MLP neurons of a small language model. Each row is named by its layer, matrix (down: output weights) and neuron, and shows model dimensions 16-143. Each number is 128 + 32 x the weight over its row's rms, rounded and kept within 0 to 255.
After each neuron's rows, "fires before" lists the tokens most often just after its 100 highest values on Wikipedia text that the model never trained on.

L4.down255 [142  87 213 113 122 122  69 102  82 118 156 147 115 123 157 168 109  81 114 130 121 117 137 128 134 159 162 117 118 180 179 153  93  91 144  85 159  82 181 140 130  83 140 104 149 159 137 133 125 138 135 111 128 200  77 163 153 106 151 132  59  90 121  93  99 110 135 126  93 178  56 129 207 140  91 123 121  67 186 125 104 126 122 121 131  90 115 128 123 152 150 157 111 111 127 139 122 181 136 161 190 157 105 143 132 108 119 146 131 122 118  77 140 176 154 162 164 125 148  97  88 146 114 162 153 183 136 123]
fires before: ":", " is", " were", " are", "d", " zone"

L9.down314 [146 159 145 111 132  99 107 115 112 149 146 116 138 121 123  75  96 108 157 113 110 148  97 108 121 146 171 159 103 178 111 102  77 114  65 159 107 101 152 121 130 130  93 152 159 119 111 110 117 123 176  69 126 138  74 157 140 159 123 134 114 121 130  75 147 129 172 153  92 113  98 103 153 124 127 195 130 137 181 112 117  93 131  73 137 159  91  79 156 158 111 137 124 140 108 126  87 145  97 132 171 136 119 148 134  91  75 159  97  87  95 144 155 150 129 172 153 152 160  99  67 131 120 152 133 136 116 138]
fires before: "1", "2"

L4.down79 [100 125 131 155  96 133 106 109 120 142 133 149 150 108 147 183 180 129 132 118 127  88  76 144  90 160 169 117 137 180 108 133 185 119 144 118  82 134  71  67  97 175 171 120 153 107 157 142 112 130 149 152  70 160 134 115  57 140 134  97 165 114 128 125 166 174 137 130  92 127 121  98  79 190 150  87 150 129 145  78  83 166  90 134 127 165 124 162 192 100 120 163 103 161 149 136 223 127 118 116 121 104 111 101 119 195 103  71 149 124  87 173 139 154 133 127 119 112 110 119  79  99 107 142 123 149 134 222]
fires before: "\n", "s", ","

L10.down1075 [ 61 138 126 214 111 136 150 121 210 117  89 103 183  97 104 167  84 180 160 135 107  79  83 164 134 142 137 125 157 126  87 158 153  92 160 141  95 162  65 162 114  50 172 126 132  91 158 180 101 123 132 114 119 117 170  87 100 140 156 153 171 115 127  80 138 109 130  87 204  99  89 123 151 141  91 172 148 161 136 150 116 134  95  98 104 116  81 191 163  73  83 172 123 111  95 154 181 159 110 128 120 122  96 114 156  93 132 130 129 143 106 126 110 132 118  76 158 125 161 110  97 134 141 122 131 127 149 169]
fires before: "\n"

L9.down60 [154  69 180 182 121 124 130 162 120  93 148 171 120 151 147 157 158 125 153 107 148 107  69 123 170 161 162 123 152 162 129 130 206 142 109 104 138 177 149 121 116 117 169 146  98 149  89 104 119 166 122 125 172 157 117  89 114 154 130 124 118 163 118 102 164 162  55 125 210  72 149  88 131 199 150  77 126  91 140 109 138  79  89 170 120  96 121  65  80 122 135 142 163  74 126 214 120 133 201 172 143 138 191 101 127 110 131  88 126 121 108 114 150 119 144 114 113 107 139 160 106 107 136 166 114 173 125 175]
fires before: ",", " in", " he", " the"

L10.down219 [151 213 146 183 155 133 144 111 127 178 113 105  42 104 100 148 171 148 170 105 110 110 177  93 120 156 116  99  89  93 166 108 192 206 126 184  99 142 127 127 104 169 160 115 135 155 133 136 164 133 124 102 174  94 111 187  63 115 128 120 112  80 143  98 113 128 109  99 130 124 138 120 119 190 109 161 134 137 112  74  91 122 144 132 136 104 128  94 154 107 111 103 153 135 140 101 123  97 146 125 124 101 130 117 110 155 176 163  97  85 111 158 169 113 139 177 115 138 117  95 110 125 142 120 152 143 150  85]
fires before: " |", "'", ".", "2", "1", "%"

L10.down715 [128 142 147 118 106 123  85  88  95 157 136 154 168 115 105 140  98 102 125 139 147 115  73  97 122 150 147 196 135 126  99 164 100 107 101 140 180  92 115 129 134 110 112  99 147 138 138 133  98 147 164  92 122 177  87 150 134 108 113 134 138 133 168  94 105 177 177  87 124 168  84 136 120 165 134 137 103 155 196 150 117 120 129 153 143 150 150  92 112 186 119 121 118 124 124 124 101 142 169  89 157 187 123 182 116 105 125 201 125  57 120 109 162 144 147 154 134 101 165 137 111 131 112 153 109 112 133 110]
fires before: "0", "2", "9", "7"

L10.down1696 [150 117 143 101 183 139 125 169 148 108 192 129 143 221 114  93 116  88 131 158 146  99 111 130 162 184 150  99  89 122 121  60 151 128  60 115 144 130 143  97 167 103  26 100 170 143 189 137 121  76 193  77 170 144 190  96 122 156 124 103  64  97 146 186 113 130 198 125 100  68 138 131 103 120 105 126  55  66 129 155 126 149 117 129 145  84  82 143 177 113 154 149  80 161 143 171 149 132 109 162 121  96 114 113 140 171 133  84 125 125 108 162 124 101  82 128 136 113  65 157 119  88 168 137  46 123 165  99]
fires before: ".", "1", "4", "0", "9"

L4.down454 [108 154  97 124 151 104 159 141 135 188 123 173 124 125 138 129 186 149 158  99 126  96  41 151 145 122 122 104 140 166 116 130  88 137 151  97 110 131  70  88 148 121 134  61 150 135 158 138 155  93 145  82 122 152 134 163 171 138 165 144 103  86  90 162 147 147 105  85 102 213  87  83 140 149 153  50  95 128 177 180 110 169 124 118 115 168  91 104 153 117 113 161  94 112  94 149 101 141 115 148 187 157  51 158 131 118 131 190 153  88 145 129 163 142 136 128 173 122 127 154 100 119 138 147 151 141 151 134]
fires before: " |", "9", "4", "7", "8"

L4.down692 [104 131  85 148 116 116 132 143 138 122 124 100 111 105 113 141 159 128 129 105 115 108 112 146 127 126 129 129 127 140  90  60 129 130 155  93 130 154 115 141 137 151 177 193  62 139 100 170 124 125 154 151 193 218 183  95 110 161  67  83 106 164 144 134 134  63 146 126 144  82 154  88  76 139 165 127  87 102 150  94 123 112  89 127 168 143 156 160 159 117 110  85 129 132 171 142 152 128 116 158 125 128 132  69 151 222 134 162 157 108 122 196  99  92 132 125 140 132 108 137  85 102 123  98  94  98 118 152]
fires before: "\n", ","

L4.down581 [129 124 185 122 108 123 172 177 146 124 153 162  73  90 127 120  93 120 105 123 152 114 128 181 111 145 162 134 127 154 115 133  98 157 132 116 117  73 172  90 134  55 101 178 168 122 176 120  98 108 130 177 154 122 111 166 127 172 141 172  55 131 137 103 177 136 114 169  81 178  54 157 126 160 129 127 147 178 178  69 166  94 127 134 207 146  83  89 110 145  68 114 146 122 128 166 175 168  77 151 208 192 148 138  83 121 125  54 122  61 134 110 175 114 136 168  84 113 152 137  88  92 126 122 203 132 140 137]
fires before: "\n", "The", "S"

L4.down876 [112 153 131  99 150  61 110 124 131 106 159 200 124 139 171 149 161 165 127 133  98 110 107 161 144 150 155 179 151 105 115 153 114 133 158 101 122  91 160 138  97 138 172 143 142 100 175 122 154 125 226 114 126 149 109 161 123 109 158  85  98  99 153 106 158 111 148 156  71 128 117 158 149 155 135 120 142 143 114 127 191 109 145  78 192 135 152  79 116 158 121 172  97 113 102 157 190 140 102 163 122 142 105  98 167 154 138  94 142  93 146 139 200 175 183 135 131 158 149 152  99 118  94 102  84 130 185  86]
fires before: "\n"

L9.down249 [ 95 159 108 102 115 142  83  91 134 137 130 175 146  99 162 137 137 152 148 128 158 152  99 125 109 106 119 170 121 112 138  56 162 121 122 141 127 118 109 155 106  96 173 116 143 109 192 146 106  87 125 178 123 144 112 181 143 135 173 146 131 150 115 100 155 133 134 120  89 124 127 135  60  81 158 157 110 133 193 123 118 125  74  85 179 147  43 137 163 114 142 139  88 138  82 140 182 100 101  90 167 109 120 116 112 112 109 184 151 124  88  82 119 115 121 114 112 121 119 120  89 136 140 102 116 109 225  88]
fires before: "\n", " is", " a", " born"

L9.down646 [148 174 163 115 180  93 140 124  94 194 139 143  93 120  78 171 140 135 163 116  72 133  74 138  91 146 119 139 158 106 147 161 129  89  91 103 130 162 127 117 166 134 162 165 149  83  84 171  99  91 112 119 129 146 115 102 114 120  83 140 166 193 148 128 141 142  99 129 115  68 160  95 129 223 153 127  90  82 106 108 127 119 139 155  77  85 158  99 170 115  81  32 119 156 125 127 107 166 147 201 102 132 150 178 123 154 123  88 106 170  70 101  89 108 142 111 153 130  58  95 135  86 142 130  86 110 104 111]
fires before: "2", "1", "0", "9"

L4.down1072 [126 113 103 146  91 101 153 148  98 163  93 102 142 129 147 102 137 132 109 155  99 149 131  97 123 122 132  80 129 155  80 156 118 141 148 133 114 161 111 199  42  61 144 123  64 105 154 113 146 164 138 124 106 126 145 156 138 144 160 213 133 185 134 162 114 184  68  72 150 136 192 165 131 117 161 178  83 141 176 175  88  98 170  98 178 169  94 155 100 109 123 130 147 119 107 170 126 115  92  87 120 137 147 122 159 114 136 127 109 106 182 116 118 134 158 150 152  79 152 115 119 183 122  88 137  88  88 112]
fires before: "\n"

L9.down1275 [137  23 174 130 148 184 162 133 130  76 128 186 134 160 146 116 119 197 133  86 194 107  95 202 120 129 152  97  88 143 145 121 195  82  92 114  90 178 129 133 133 141 146 103 122  86 143 134 179 141 122 171 128 173  65 117 119 158 147 129  74 128  80  72 117 159  81  70 163 160  97 118 165 156 134 140 120 130 175 106 124 154  58 151  89 114 100  61  89 162 140 156 171  86 116 197 145 129 155 100 111 124 155  99 124  61 139 107 117 103 120 103 156  94 177 124 121 123 165 156  98 137 148 158 129 154 106 155]
fires before: ",", " he", " the", " in"

L9.down80 [ 79 166 102  87 128  94 202  83 114 128 143 147 118 101 103 101 144  75 159  99  85  85 144 112 124 187 113 168 170  99  66  88  98 152 189 122 116 150  80 111 102  76 191 106 151  93  46 151  96 189 133 168  75 134 129 124 107 115 152 158 150 180 162  90 151 137 140 112 154 127 148 108  79 140 187 136 115 121 132  89 144 109  65 129 146 111 135 177 161 141 134 129 151 145  63 133 143 107 123  64 100 112 165 158 116 154 166 103 132 131 125 147 124  78 106 164 148  78 121 121 143 139  60  93 118  98 133 147]
fires before: "0", "9", "8"

L9.down1202 [136 197  92 102 120 104 132  78 113 194 166 118 115  74 152  80 123  76 115 135  99 150 103 130 131 125 160 143 121 109 103 132  99 135  83 145 139  74 152 133 155 123 181 165 186 139 123 125 133 159 141 119 110 119 149 149 128 140 132 173 103 118 152  67 149 196 188 146  83 126  98  40 105 185 127 197  94 114 147 105 123  34 137  90 124 136 140 170 150 165 119 127 138 163  82  95  98 136 115 167 112 164 101 158 126  87 128 125  71 114 121 157 133 117 170 140 119 119 127 106  68 120 109 105  93 102 122 151]
fires before: "0", "9", "2", "8", "1"

L10.down538 [129 149 104 161 131 186 135 119 148 132  66 139  98  81  74 116 166 127 130 131  77 127  85 113 148 129 134 115 102 168 138 129 131 147 119  88  87 116 109  46 120 142 126 103 121 162 154 173 148  77  81 133 144 103  94 151 104 104 107  47 115 161 125 130 187 153 178  89 118 152 115 129 109 126 159 141 111 125 174 146 170 113 135 175 177 137 122  97 112 132 146 139  97  87  97 140 100 155 124 170  89 159 126  85 140 152 167 120 135  86 141 122 144 113  98 163  53 136  60 133 132 159  80 166 125 124 116 129]
fires before: " |", "%", " "

L10.down1762 [ 98 127  90 132 109 159 199 143 133 139 100  47 153 166 107 173 116 147  69 123 156 119 175  54 134 152 128 126 130  92 171 186 168 148  55 103  92 164 107 135 118 109 150  81 131  89 134 206 145 141 139 162  96 169 118 164 103 110 148 154  57 159  86  77  59 118 164  63 145 143 119 108 110 160 158 150 120 107 160 159 160 118  77 117 127 133 126 149 149 171 126 128 160 192 124 195 125 127 134 163 111 134 148 114 139 104  67  90 156 111 129 150 144 169 151 168 146 164 105 102  44 130 202 167 127 139  77 171]
fires before: "0", " \"", "\n"

L4.down648 [133 151 139 140 100 120  77 103 129 109 158 160 155 122 144 144 151  99 115 114 122  86 119 164 107 144 135 134 174 135 124 101  75 140 151 115 112  81 153 116 126 155 137 142 136 112 205 132 131 143 159  85 118 173  96 178 147  80 152 116 116 161 148  79 147 143 163 138 140 187  58 185 174 152  69 127  80 146 153 121 159 105 101  86 133 133 139 116 154 165  99 144 102 147 106 153 122 160  81 107 118 140 118  92 150 118 118 140  72  64 161 120 123 161 111 119 168 124 163 147 135 150 148 136 137 146 167 134]
fires before: "\n"

L10.down1682 [ 71 167  86 188 137 171 138 104  89 125  78 144 134  95 137 147 145 133 196 119 161 196 143  52 116 149 152  98  91 174 132 164 127 149  89  79  66 145 131  99  90 139 123 132 117 172  83 142 133 125 155  99 130 191 130 172 149 130 123 114 139 122  87 157 110 145 148 112 165 130 194 160 123 147 143  68 174 111 140  99 149 119 126 121 124  93 105 128 104  97 135 128  84 130 195 109 111  97 211 136 110 152 164 157 148 148 152 104 140 152  85 129  91 142 170 104 109 126 131 162 153 115 150 153 116 121 171 114]
fires before: "dale", " ", "ing", "y", "on"

L10.down1355 [104 138  72 150 144  97  59 101 111 113 143 123 114 179 111 110 135 125  82 205 140 167 132  80 111 121 115 136 170 123 130 103  89 164 178 126 101 146  54  97 119  57 141  44 127 196 154  98 141 144 138  92 137  76 155 143 131 137 148 126 110 154 127 110 119  87 137 121 154 145 118 117 116 149 129 132 108  89 161 180 167 144 143  96 185  94 134 148 175 165 145 138 138 123 106 114 138 105 158 152 112 127 114 107 161 125 130 162 116 104 147 138 152 154 111 113 107 145 144 143 128 127  75  95 129 125 122 146]
fires before: "\n", " ("

L4.down22 [105 136 146 165  93  97 132 123 149 232 136  80 126 173 113  45 190 128 106 191 120 112 127 152 123 186 140 126 154 191 158 170 183 123 122 116 153 164  61  91 132  93 118 120 152 111  91  59 133 120  93 160 193  97  51  98 135  90 180 149  74 125 115 132  99 143  82  95  91 139 120 106 155 113 174 160 131 123 125 184 123 148 143 111  84 124 162 133  97 129 117 132 129 174 149 188 117 180 123 120 118  87 181  74 136  99 126 190 133 138 124 101 138 148  97 147 106 149 168 141 130 115 189 161 209  95 109 162]
fires before: "2", "1", " ", "5"

L4.down1382 [131  92 101 171 143 135 175 212 113  84 124 103 139 130 117  78 159 188 143 120 100 144 154  74 151 128 171 172 117 159  98 127 164 146 116 177 151 104 137 148 141  33 138 121 109 102 168 129  47 100 143 100 156 104 154 136  76 125  64 137 103 133 147 195 126 150 120 117 135 155 182 139  36 138 172 109 105 198 193 118 137  99  83  81 128 119 156 156 136 124  95 135 119 163 129 156  80  83 123  97 138 123 170  64 127 231 123 124 131 119 137 147 119  67 122 126  94 120 140 147 114 141 140 142 135  81 186 116]
fires before: "\n"

L10.down35 [112 151 111 147 110 137  54 135  93 153 135 161 146 118 116 120 131 102 103  92 115  96 124 100 104 179 137 135 122 169  84 148 123  96 105 160 153  76 149 135 114 120 109 111 178 150 168 129 115 125 157  84 109 178 116 151 126 102 136 149 103 154 146  66 126 155 121  90 111 170  95 157 144 132  86 130 105 162 207 124 141 104 142 105 114 128  74  95 113 163 147 149 102 143 141 110 125 146 151  64 177 184 127 135 102 113 121 214 143 114 122  99 151 142 157 164 151 111 159 118  83 115 122 150 111 134 153 139]
fires before: ":", "0", " of", "2", ".", " is"

L10.down616 [ 95 124  89 160 169 124  90  46 135 176  89 127 145  90 194 203  88 127 122 146 162 137 136 130  79 136 110 164 164 168 142 181  60  45 102 161 128  92 136 113 110  93  75 148 138 177 164 136 139 102 132 175 114 104 147  91  99 138 201 104 134 127 103 139 130 129 125 145 189  84 166 126 108 119 121 133 118 142 118 140 169 128 129 162 112 147 129 108  69 143 148 146  93 135 117  95 125  96 113 109 153 106 148 133 154 146 149 139 162 151  99 141 117 169 131 166 112 151 126 162 131 195  89 113  96 130 150 159]
fires before: "9", "0", "2", "8", "1", "6"

L9.down407 [135 125 140 152 130 152 135  84 117  82 136 189 114  92 140 126 128 121 176 149 153 148 126 149 168 123 199 169 150 102 158 125 109 221 109 165  95  97 108 128 106 123 135 100 110 133 160 152  72 123 136 155 131 114 138 124 113 133 146  93  73 165  58 124 191  96 141  84 153 146  97 134 108 148 132 109 147 165 153 135 143 136 109 141 151 125  96 150  73  87 124 128 179 126 184 123 128 141 100 111 146 185 147  93 117 163  85  40  99  91 108 176 172 160 192 121 177 108 159 127 125 133 110 142 102  56 132 116]
fires before: "\n", " the"

L4.down653 [183  83 125  99 112 123 170  70  94 139 174  98 106 126 169  98 152  99 155 114 106 105  92 135  95 122  80 136 181 137 115 158 114  91 148 142 104 166 217 177 151  65 113 135  93 123 119 138 126 159 113 172 156  88 132 109 108 149 134 161 122 147  79 102  54 137 169 162 167 121 174 159 163 140  94 118 135 122 107 125 152 162 149 128 173 147 148 101 119 115 152 128 143 162 106 144 182 129  80 131  61 133 184 117 120 145 131 146 127  97 134 169 121 102 122 112 137  86 146 182 114 163 176 114 153  97 131 187]
fires before: "\n", "1"

L4.down187 [135 120 139 133 129  93 105 120  84 121 144 165 152 113 162  98 103 107 123 140  90 121  94 151 158 170 146 179 143 140 138 155  76 147 146 130 118  89 175 150 138 155 137 143 141  95 163 145 147 114 175 123 127 131 131 150 122  68 182 142  78 151 169  61 136 127 180 153 119 129  86 220 180 193  70 168  53 140 113 114 161 113 143  98 169 116 117 127 124 180 119 153  98 138  92 118 134 127  47 101 129 183 100 114 147 130  95  74  65  76 112 123 135 183 185 125 138 172 152 164 119 145 141 140 137 104 164  96]
fires before: "\n"

L9.down420 [147 112 121 158  97 130 114 122 125 113 182 176 110 133 131 152 102 111 142 130 169 118  51 184  86 131 150 124 102 140 198 116 155 152 116  56 141 141 168 115  87 147 134 177 109 121  85 131  92 182 111 155 112 115  73 131 126 150 155 137  58 167 118 106 139 154  65 110 133  91 140 135 121 169 156 103 135  92 189  96 113 112 117 104 116 172 120  80  99 122 141 172 156 101 136 211 162 172 140 150 207 142 175 176 134  94 141 130 137  77  94 122 170 157 191 131 161 111 152 194  57  65 129  95 127 154 114 152]
fires before: ",", ":", "\n", " he"

L4.down945 [105 124  97 127  99 163 136  86 124 139  89 125 102 141 127  90 171 154 141 103 126 173 105 116 159 119 189 134 153 182 145  82 172 110  65 126 146 126 107 130 132 141 162 148 153 135 152 111  63 149  94 122 162  51 110 136  72 144 147 142 129 123 172 155 167 165 143  80 143 100 119  99 124 106 189  93 117 158 169  96 134 164  65 142 197 140 165  82  77 124 107 132 185 114 118 238 151  79  98 115 116 146 173  76 116 140 156 138 132 146  94 123 142 156 117 124 168  99 148 149 130 200 109 135 154 112 114 199]
fires before: "\n", ",", " and", "al"

L9.down421 [ 97 160 100 105 163  64 182  99  53 115 147  90 173 119 124  75 123  89 161 149  86 147 142 100 152  60 148  87 138 164  97 121 117 119  57 131  85 112 141 127  52 105 117 127 167 168 114 171 170 156 206 107  99 130 155 161  86 145  92 122 121 129 135 109  90 151 157 137  94 111  88 110  87 125 127 178 117  82 109  88  66 110 104 124 184 144  98 142 167 105 179 113 141 116 133 151 158  82 134 153 120  82 160 149  99 166  90 121 102  85 102 125 103  91 157 177 135 126 136 134  96 155 157 124  89  99 134 134]
fires before: "9", "1", "2", "8", "0"

L10.down1510 [126 123 115 106 116 143 108 108 134 158 122 147 151 147 119  85  98  96 123 144 129  82 111  68 126 187 129 193 129  93 103 152 136 128  74 137 166 120 157 117 170 105  87  67 148 139 161 139 114 140 200  66  50 174 105 158 125 128 160 111 108 124 145  67  79 122 141 164 117 160  99 158 155 166 137  96 115 133 206 151 144 119 125 140 129 125 112 142 105 162 135 125  95  81 109 119 120 119 127  81 171 159 145 141 122 113 107 185 133 102 109  91 184 123 146 142 108 137 167 147  86 136 130 140  93 158 115 148]
fires before: ".", "1", "9", "4", "8", "0"

L4.down150 [139 148 158 166 137 154 100  68 115  55 139 149 182 135 142 128 127  88 158 113 109 101  85 148 117 147 132 125 196 135 128 180  67 182 124 105  95 148 183 131 124 163 155 175 104 107 155 159 126 134 194 127 121 166 126 178 129  69 154 134 146 147 137  99 137 125 139 154 170 183 104 240 154 139  93 129  91 131 124 129 154 171 121 106 119  99 127  99 135 114 134 137  71 174 115 158 146 147  71 170  86 108 136  66 177 136 130 132  77 107 138 118 135 161 123 157 171 113 141 167 166 175 135 123 134 130 176 156]
fires before: "\n"

L10.down605 [143 131 126 117 189 117 134 117 103 129 164 189 102 101 110 179 111 123  84 106 140 121 115 170 158 112 113 137 166  62  83 121 135 142 162 159 106 101 139 119 133 156 128 112 177  99  94 163 113 137  95 172 137 105 173 173  95 119 106 118 137 196 101 112  72 189 128 132 160  97 138  91  87 184 148 129 114 142 155 112 180 126  86 188  43 153 139 147 158 112 162 157  84  73  90  94 130 110 148 151  96 169 114 115 150 129 137 144 178 101  31 101  87 162 254 156 137 131  68 143 162 156 146 136  73 159  84 121]
fires before: "9", "1", "8", "7", " |", "4"

L10.down948 [141  36 118 114 187 200 142 130  92 131 152  79 122 159 172 134  93 137 101 107 153 127 123 128 126 166  91 110 104 165 137 146 148 144 134 154 115  97 132  89 120 173 138  58 154  65 136 124 170 161 147 102 129 153  67 137 151 118 154  81  54  83 146 108  85 114 175 130 121 150 118 152 212 168 138 115 123 117 115 138 131 117  81 109 154 172 154 124 110 119 124 165 154 151 134  71 156 169 136 107 158  92  97 154 220 118 162 192 130 137 116 155 157 141 136  92 119 144 139 145 113 116  73 150 131  98 155 112]
fires before: ",", " to", " of", " the"

L4.down922 [120 144 178 126 115  63 118 147 113 126 143 164 137 100 144  91 103 118 117 159 135 147 125 162 184 153 151 168 145 157 143 153  92 141 157 121 167 110 167 150 133 123 119 139 161  98 175 141 157 111 179 116 116 107 136 162 152 114 174 142  59 106 148  80 132 126 177 141 120 141 115 229 165 174 117 187  79 110  73 128 149 114 139  50 193 110 133 168 111 182 143 146 107  91  84 171 159 138  71 137 140 156 107 113 153 146  79  82  90  78 126  92 196 159 153 146 133 160 111 158  98 105 111 135 141 132 134 110]
fires before: "\n", "American"

L9.down1590 [120 177 131 208 172  97 157 107 117 123 113  92 157 125 108 106 204  72  78  93 107  53  98 143 145 179 109 127 132 139  89 153 153 115 154 135 118 132  91 122 128 155 172 157 150  59 144 126 161 142 127 123 142 133 105 117 135 117 125 144 171 161 189 170 129 149 127 143 144 125 162 106 130  65 152 143  94 142 149  87 109 121 123 143 122 147 184 134 146 145 144  80 102 140  77 184 137 155  84 223 117 175 139  97 120 103  96  18 141 164  99  94  99 113 176 119  80 115  34 154  82 123 122 132 145  99 107 183]
fires before: "9", "0", "5", "1", "6", "3"

L10.down1152 [ 98 181 141  79 129 106 156 129  72  66 132 119 179 129 135 118 125 161 132  87 101 122  70  94 155 136 138  97  91 104  66  92 105 161 115  95  88 187 114 129 155 117 136 121 129 138 104 167 110 205 150 148  53 140 125  87  77 115 153 124 163 158 164 109 159 147 154 138 112 123 166 137  62 179 189 141  76 108 130 107 124 144  52  97 145 123  93 184 138 114 141 148  78 119  83  92 160 107  61 101 151  86 124 135  79 184 110   0 125 166 129 134 110 102 172 127  94 162 137 192 174  63 105  78  59 116 154 136]
fires before: "0", "9", "8", "s", "1"

L10.down643 [107  63  89 144 119 143 145 141 122 110 176  99 115 191 140 129 109 224 174 155 156 143 143 173 110  98 129 118 184 131 100 118 187 148 154  91 102 143 160 127  79 100  82  90 157  73 113 104 113 150 114 154 178 137  77 129 171 108 128 124 117 186 143 112 120 116  85 127  95  97 142 135 134 106 140 119 150 151  74 176 139 127  72 162  71 163 153 114 159 108 151 122 135 105 126 137  96 133 170 132 165  90 160 145 148  78 188 193 138 111 152 141 116 170 159 142 153 118 154  86  58 157 132 101 171 135 157 103]
fires before: ",", "2", " to", " |", ";", "1"

L4.down23 [133 126 131 153 128 107  95 115 104  69 168 162 165 151 135 119 139 119 139 153  87 134  96 148 123 117 126 203 168 141 142 163  77 135 137 123 126 105 164 126 146 139 178 152 108  91 143 141 124 122 163 132 144 159 116 148 122  72 153 111 121 173 161  56 144 118 190 185 133 161  60 195 157 142  51 127  80 145 149 114 170 115 129 101 163 102 128 162 110 136 112 124 109 185  97 109 140 110  79 111 102  97 109  79 136 131 144 104  86  65 125 108 132 191 193 112 160 179 184 159 107 167 150 121 138  81 178 135]
fires before: "\n"

L10.down1491 [163  69 121 118 163 178 111 160 122  76 148 152 130 118 109 155 175 224 134 109 146 101  94 147 116 119 147  76 182  41 115 159 177 145 107  63 131 154 102 160 125 134 114 124 129 116 130 143 137 152  61 175 104 186  81 150 115 148 150 148 102  84 106 114 127 117 101 114 101 153 128  91 113 134 153 115 159 120 174 140 134 134  74 113 107  81 111 100 152  87 156 130 131 109 148 153 116 103 151  89  90 100 153 105  80 134 162 182 147  82 173 107 140 117 181 144 134 135 184 139 152 115 147 112 178 151 147 106]
fires before: ",", " the", " that", " he"

L9.down1033 [ 95 109 172 118 152  90 117 157 153  34  90 175 125 101 104  84 149 194 132 123 163 177 155 113 107 140 116 138 151  76 124  83  91 171 112 155 161 130 141 201 129  91 142 120 120  71 135 125 162  84  92 110 158 183 159 163 142 183 136  87 106 156  54  86 118 159 133  78 155 102  66 122 132  65 157 140 103 103 167 197 179  75 118 146 100 108 133 163 158 119 150 146 126 183 149  93 132 104 117 162 101 131 107  69 159 118 126 164 157 206 158 110 130  79 120 185  90 150  81 105 151 162 102 142 112 121  90 150]
fires before: " ", ";", " Total"

L9.down1474 [115 117 137 114 103 155  55 102 117 168 148 162 122 152 135 126  90 107 119 159 157 132 112  97 116 158 145 188 135 140  92 167 102 100  73 158 170 144 183 130 155 136  74  74 167 166 173 127 142 125 154 109  55 159 116 161 146 108 131 137  92 124 145  74 126 163 137 129 114 147 110 110 146 173 122 112 102 121 185 133 137 102 113 148 136 133  86 141 126 106  99 162  92 103  86  89 114 131  96 110 148 168 106 137 103  99 126 159 149 112  89 106 205 162 113 191 148 155 155 145  98  97 136 146  75 151 119 133]
fires before: ".", "4", "1", "9", "8", "5"

L9.down235 [119 174 159 115 122  83 154 127 127 167 122 146 164 136 136 122 142 118 165 131 131 148 222  80  91 135 123  95 113 118 146 118 147 124  52  91  95 134 179 106 145 109 123 161 164 129 116  99 184 138  51  93 141 137 113 130 140 107  95  96 101 165 154 119  71 134 146  83  87 134 120 135  94 151 138 153 172 179 129 119 116 177 105  58 137 164 115 120 174 165 183 192 172  82 102 169 170 150  72 115 148  82 118 151 112 200 103 147 163  98  84 170 151 144 146  89 152  73 137 119 148 103 121 131 108 118 145  58]
fires before: "9", "0", "–", "7", "8"

L9.down1629 [121  78  95 192 199  60 196 144 128 168  98 145 159 124 152 100 156 115 120  89 126  86  59 140 104 118 105  88 208 137 158 185 138 183 152 171 120  95  85 162 109 100  85 150 150 100 110  91 131 135  89 134 129  86 112  72 123 164 135  96 110 168 134 181 187 139 125 114 169  92 151 174  50  62 119 136 150 102 106 180 135  84 126 142 139 147 109 157 101 152 125 140 124 121 163  77 135  96 130 112 113 125 111 147 108 121 130 165 129 105 201 112 153 195 114 192 142 210 169 150 107 145 125 124 179 115 166 127]
fires before: "1", "2", "6", "7", " |", "s"